Weights of a small transformer language model: 9 layers, a variant of Muon for these matrices.
MLP neurons of a small language model. Each row is named by its layer, matrix (down: output weights) and neuron, and shows model dimensions 80-207. Each number is 200 + 30 x the weight over its row's rms, rounded and kept within 0 to 999. A neuron's up and down rows have the sign that makes its largest values positive.
After each neuron's rows, "fires before" lists the tokens most often just after its 100 highest values on Wikipedia text that the model never trained on. A number after a token or word is its count.

L6.down371,223,222,228,170,146,228,220,245,186,191,170,246,199,170,158,158,213,141,199,192,189,196,189,147,216,194,216,193,187,155,216,210,181,230,159,200,285,187,150,187,224,211,207,195,206,208,198,171,230,226,195,218,169,201,217,196,194,211,212,217,242,193,226,210,244,169,168,205,217,258,220,223,189,183,207,209,163,206,243,215,185,197,225,224,178,203,194,251,194,232,194,232,119,216,246,224,223,195,184,167,250,228,167,209,192,237,261,196,231,202,199,226,189,243,140,231,126,203,160,128,194,196,176,237,261,205,138,151
fires before: "\n" 69

L6.down634,165,186,197,145,237,179,204,190,254,186,180,216,229,234,182,172,210,215,216,161,260,168,211,205,157,91,227,192,186,174,181,174,185,168,223,225,194,210,221,220,178,210,184,263,184,195,181,219,197,201,173,213,125,195,205,199,176,173,217,217,232,216,216,211,223,225,161,200,136,181,204,170,216,278,147,173,209,160,205,225,178,179,259,202,203,196,213,256,224,226,232,195,170,196,213,186,231,184,202,180,189,194,191,207,218,142,236,218,188,158,227,220,220,145,233,213,214,131,233,172,165,196,210,153,250,190,206,222
fires before: " |" 58, "2" 5, " (" 4

L4.down939,191,227,176,215,166,171,216,261,229,191,213,171,170,223,207,212,183,181,133,220,164,250,210,218,225,195,189,190,164,206,219,173,271,240,225,173,216,205,225,173,221,206,164,221,167,190,159,266,124,225,174,219,227,215,174,198,235,198,187,176,213,249,172,201,223,196,204,232,209,261,218,145,166,221,194,200,231,192,223,152,215,224,185,198,206,215,177,178,235,284,190,168,162,208,190,179,264,169,146,174,257,187,233,210,210,200,199,231,227,236,201,232,211,216,178,221,185,181,193,224,175,145,255,225,259,206,138,124
fires before: "==" 38, " ==" 32, " life" 7, " and" 5

L6.down673,181,192,208,201,185,164,203,200,205,189,159,235,231,125,167,187,194,168,191,210,217,177,240,212,208,262,178,159,196,229,243,182,191,216,237,225,189,190,167,230,214,205,255,241,233,214,207,173,180,185,212,197,207,174,181,202,188,157,201,220,170,217,173,198,198,180,140,199,225,199,217,191,142,187,237,223,192,186,153,200,217,206,181,243,190,194,182,215,193,224,225,189,230,201,210,197,237,186,190,201,174,230,208,212,187,201,165,233,145,174,195,160,183,205,132,188,194,159,186,245,169,172,231,181,173,150,214,180
fires before: "==" 15, "|" 14, "===" 13, "-" 7, "In" 6, "=" 5

L6.down1007,184,199,226,179,196,204,216,199,193,183,195,170,225,244,203,180,172,184,216,199,185,198,222,245,248,246,166,197,247,249,179,218,243,197,234,232,145,238,198,165,204,148,200,206,234,205,152,134,190,194,246,234,163,190,220,172,185,154,215,218,176,205,196,269,163,209,142,152,222,257,213,192,206,202,185,218,263,218,214,196,209,191,207,197,202,199,185,169,146,200,220,140,270,171,230,209,208,222,217,210,207,188,152,201,239,208,224,266,181,202,175,175,207,162,221,287,153,226,188,206,174,177,182,198,205,174,223,211
fires before: "==" 21, "===" 18, "-" 8, "=" 7, "The" 7, "|" 5

L6.down201,101,189,176,137,197,189,183,204,209,190,210,229,186,228,194,232,175,184,230,173,185,98,231,211,179,181,195,251,200,187,220,209,216,163,212,251,247,198,213,205,221,224,174,241,180,220,177,222,173,213,218,235,167,163,213,184,155,175,194,181,160,204,183,231,209,230,209,219,168,221,178,199,150,170,168,253,232,252,180,136,187,175,184,184,255,232,212,241,195,171,167,165,179,231,163,233,186,191,215,154,220,262,233,206,146,195,167,222,192,182,182,183,226,149,163,200,205,227,223,192,206,182,193,153,183,201,209,243
fires before: " |" 52, ":" 5, " ==" 4

L4.down233,197,154,197,261,198,196,242,200,176,249,155,203,189,177,177,241,228,241,250,254,186,228,208,215,217,170,174,176,170,209,193,194,148,210,180,203,190,247,201,171,170,200,217,208,154,182,202,159,198,184,177,186,204,221,225,178,196,172,199,219,221,194,212,253,199,210,174,202,193,162,228,210,166,216,188,175,211,189,182,188,170,227,178,170,181,188,215,167,234,201,175,185,208,185,189,171,183,219,192,202,203,248,241,178,217,186,179,169,228,231,179,170,201,198,139,199,169,210,207,206,222,249,217,190,206,228,193,188
fires before: "s" 68, "," 5, "i" 4, " version" 4

L6.down118,198,203,214,230,202,174,224,190,260,190,163,162,218,194,175,200,193,211,219,216,170,251,161,199,238,186,163,229,229,215,215,167,239,251,197,191,189,222,174,259,199,195,176,176,172,205,152,216,228,215,193,178,231,150,206,157,202,170,238,168,199,226,212,198,232,239,207,180,139,136,200,182,188,217,158,234,256,125,118,227,232,251,156,204,242,228,205,179,235,211,213,280,185,174,185,235,233,194,212,161,202,204,166,178,156,230,172,193,206,237,198,213,260,173,217,199,195,237,208,215,209,227,173,188,186,186,239,197
fires before: "==" 38, "=" 8, "The" 7, "===" 5

L6.down928,212,217,211,188,199,194,171,217,213,178,226,220,175,248,207,246,230,137,228,227,233,180,157,224,218,199,149,177,161,223,161,219,187,188,200,179,201,197,204,244,155,217,173,239,172,207,153,224,195,184,158,193,180,170,169,181,211,230,225,230,191,251,164,194,199,200,143,195,196,246,204,251,135,234,207,212,249,186,204,214,253,169,213,169,209,172,230,182,204,121,169,243,233,210,174,226,191,201,193,216,169,209,214,181,156,181,234,245,200,122,190,215,167,236,216,220,207,196,186,212,226,169,203,187,185,241,258,218
fires before: " years" 13, " of" 12, "-" 10, " months" 8, " days" 5, " weeks" 4

L4.down411,171,166,203,186,182,203,186,161,165,209,208,145,182,210,209,138,223,205,203,197,185,205,205,184,149,233,150,227,234,178,198,191,197,245,148,102,237,220,205,202,223,180,194,169,188,150,196,215,256,120,208,194,201,160,213,197,238,221,221,204,213,172,166,200,179,195,196,181,144,185,234,250,200,203,271,177,198,159,238,226,196,164,149,205,220,188,214,207,218,161,214,186,186,210,199,194,242,189,198,172,188,171,218,214,183,133,194,221,182,205,151,255,168,250,205,209,251,180,173,217,162,222,201,210,216,183,160,199
fires before: "-" 73, "\n" 23

L4.down757,239,169,176,153,142,219,171,171,240,237,233,156,252,238,172,200,256,188,215,220,182,220,228,186,245,172,210,186,163,220,196,199,138,183,214,179,220,221,207,166,198,229,163,170,178,215,171,229,232,185,195,184,200,187,230,169,223,152,201,206,197,188,223,191,266,194,187,166,191,187,212,237,180,143,152,220,159,236,189,154,249,163,185,240,221,202,256,212,221,193,237,185,202,214,239,264,176,204,235,176,236,148,218,172,179,206,213,264,214,176,179,186,183,173,235,204,212,221,230,174,189,193,181,223,177,212,160,199
fires before: "\n" 73

L4.down192,161,255,201,193,236,203,261,176,216,200,200,139,148,195,189,200,134,241,211,169,157,210,233,155,233,218,181,156,175,205,187,218,176,235,236,198,218,160,115,164,182,197,195,202,216,126,254,172,185,208,267,228,253,118,153,229,196,212,191,170,192,191,254,161,193,190,184,233,241,175,205,190,233,208,227,187,225,204,145,191,176,162,160,206,195,214,206,177,162,188,176,191,188,195,194,231,209,214,235,197,214,219,224,241,229,166,166,181,216,211,211,178,231,193,170,202,218,174,225,181,219,203,211,174,201,232,189,240
fires before: "\n" 48, "|" 14, "-" 6

L4.down677,202,192,219,204,197,222,182,199,152,211,209,168,184,201,204,221,256,207,195,216,225,138,209,225,250,210,223,227,176,213,190,185,253,147,168,208,148,208,136,217,258,167,184,180,195,252,192,245,208,176,195,176,156,196,154,232,224,241,181,238,220,193,234,176,214,167,189,238,187,233,231,209,247,167,204,224,219,176,192,213,169,193,198,148,252,222,199,197,233,201,236,166,218,201,253,184,172,146,218,204,216,251,192,198,246,142,176,238,188,149,220,160,217,161,169,158,173,251,245,188,199,138,196,195,230,245,212,190
fires before: " " 47, " \"" 5

L6.down810,184,239,202,209,237,193,224,197,177,168,252,231,217,225,105,185,240,236,206,228,168,148,187,223,196,183,189,256,206,218,189,213,175,171,225,205,226,215,185,191,216,183,219,235,197,216,164,196,165,230,215,242,185,186,225,158,181,168,249,217,152,195,167,205,223,172,191,211,182,201,221,206,193,220,229,192,200,209,158,207,211,186,208,191,168,190,210,176,161,240,209,201,155,196,220,153,235,199,210,212,229,218,294,219,254,234,212,193,225,158,199,109,168,132,213,141,164,231,237,237,172,214,174,187,249,195,178,152
fires before: ":" 79

L6.down488,204,206,198,196,242,176,189,207,223,178,248,210,240,206,235,194,166,194,208,231,181,213,210,195,187,164,249,225,171,227,188,181,207,211,235,195,181,220,203,235,184,221,236,198,252,162,226,194,161,206,258,182,226,139,209,210,222,171,199,219,236,215,235,192,200,187,219,224,233,215,194,204,184,241,217,225,207,118,181,175,228,254,176,205,205,174,145,178,255,195,188,253,184,170,192,155,208,219,224,241,209,183,271,177,185,221,206,201,168,205,201,205,177,191,195,180,190,164,168,219,130,231,166,239,199,167,247,211
fires before: "s" 94

L4.down225,218,232,193,178,172,211,187,173,194,206,186,189,207,182,254,231,197,223,146,192,195,178,151,213,205,150,207,186,149,203,189,176,214,176,230,159,183,199,228,230,179,239,214,223,230,193,180,252,190,190,213,211,189,170,212,176,250,206,238,238,169,256,190,216,234,194,212,174,168,250,234,237,223,199,185,208,174,200,210,213,155,223,150,278,202,238,274,161,274,241,187,201,216,208,151,205,159,179,172,158,192,151,136,228,236,191,213,217,213,200,146,207,253,233,146,198,162,197,198,208,196,212,242,260,176,178,168,151
fires before: "\n" 56, " the" 6, " was" 4

L4.down13,206,206,185,214,239,201,194,207,192,217,257,185,220,226,196,195,209,161,145,142,191,149,215,242,197,157,180,212,237,218,231,166,182,175,186,170,205,184,203,183,215,251,182,127,199,222,239,190,230,204,180,220,187,188,219,166,229,205,244,201,191,190,201,217,140,167,228,148,218,217,213,210,131,202,226,207,200,209,165,233,257,183,170,204,220,158,227,194,215,255,239,199,194,204,157,155,222,171,128,200,188,191,218,213,147,150,234,182,200,237,239,203,186,171,215,217,193,169,213,278,217,235,201,167,199,182,193,181
fires before: "===" 29, "==" 21, "====" 6, "=" 5, "|" 4

L6.down559,190,250,191,220,176,223,224,138,228,258,121,224,166,154,147,229,220,231,231,186,137,160,204,166,155,218,197,218,184,230,223,205,195,209,180,221,163,200,210,214,224,155,191,235,133,220,191,191,196,190,247,217,190,172,138,140,190,197,203,234,197,238,218,218,188,202,173,225,222,210,238,167,164,191,184,217,240,187,173,183,163,191,191,226,183,199,185,215,203,249,197,234,214,207,204,216,245,165,185,183,230,178,187,191,171,203,177,180,130,198,236,173,158,240,205,195,214,206,178,228,195,223,205,181,214,264,228,192
fires before: "|" 84, "|---|" 9

L4.down657,186,181,225,248,182,180,168,168,191,231,171,185,151,140,186,267,196,205,214,164,235,196,229,166,142,193,193,212,189,180,178,146,160,213,219,142,147,160,204,197,188,204,237,194,236,190,188,186,166,171,230,215,188,195,181,162,172,217,196,180,203,184,168,187,163,169,136,227,186,112,207,159,162,187,226,171,192,204,180,197,247,231,185,186,208,189,229,197,251,191,180,191,212,251,156,189,187,219,216,203,204,214,259,157,160,257,218,207,189,201,156,234,242,172,214,228,170,157,182,234,205,221,247,225,205,183,232,203
fires before: "-" 70, "\n" 26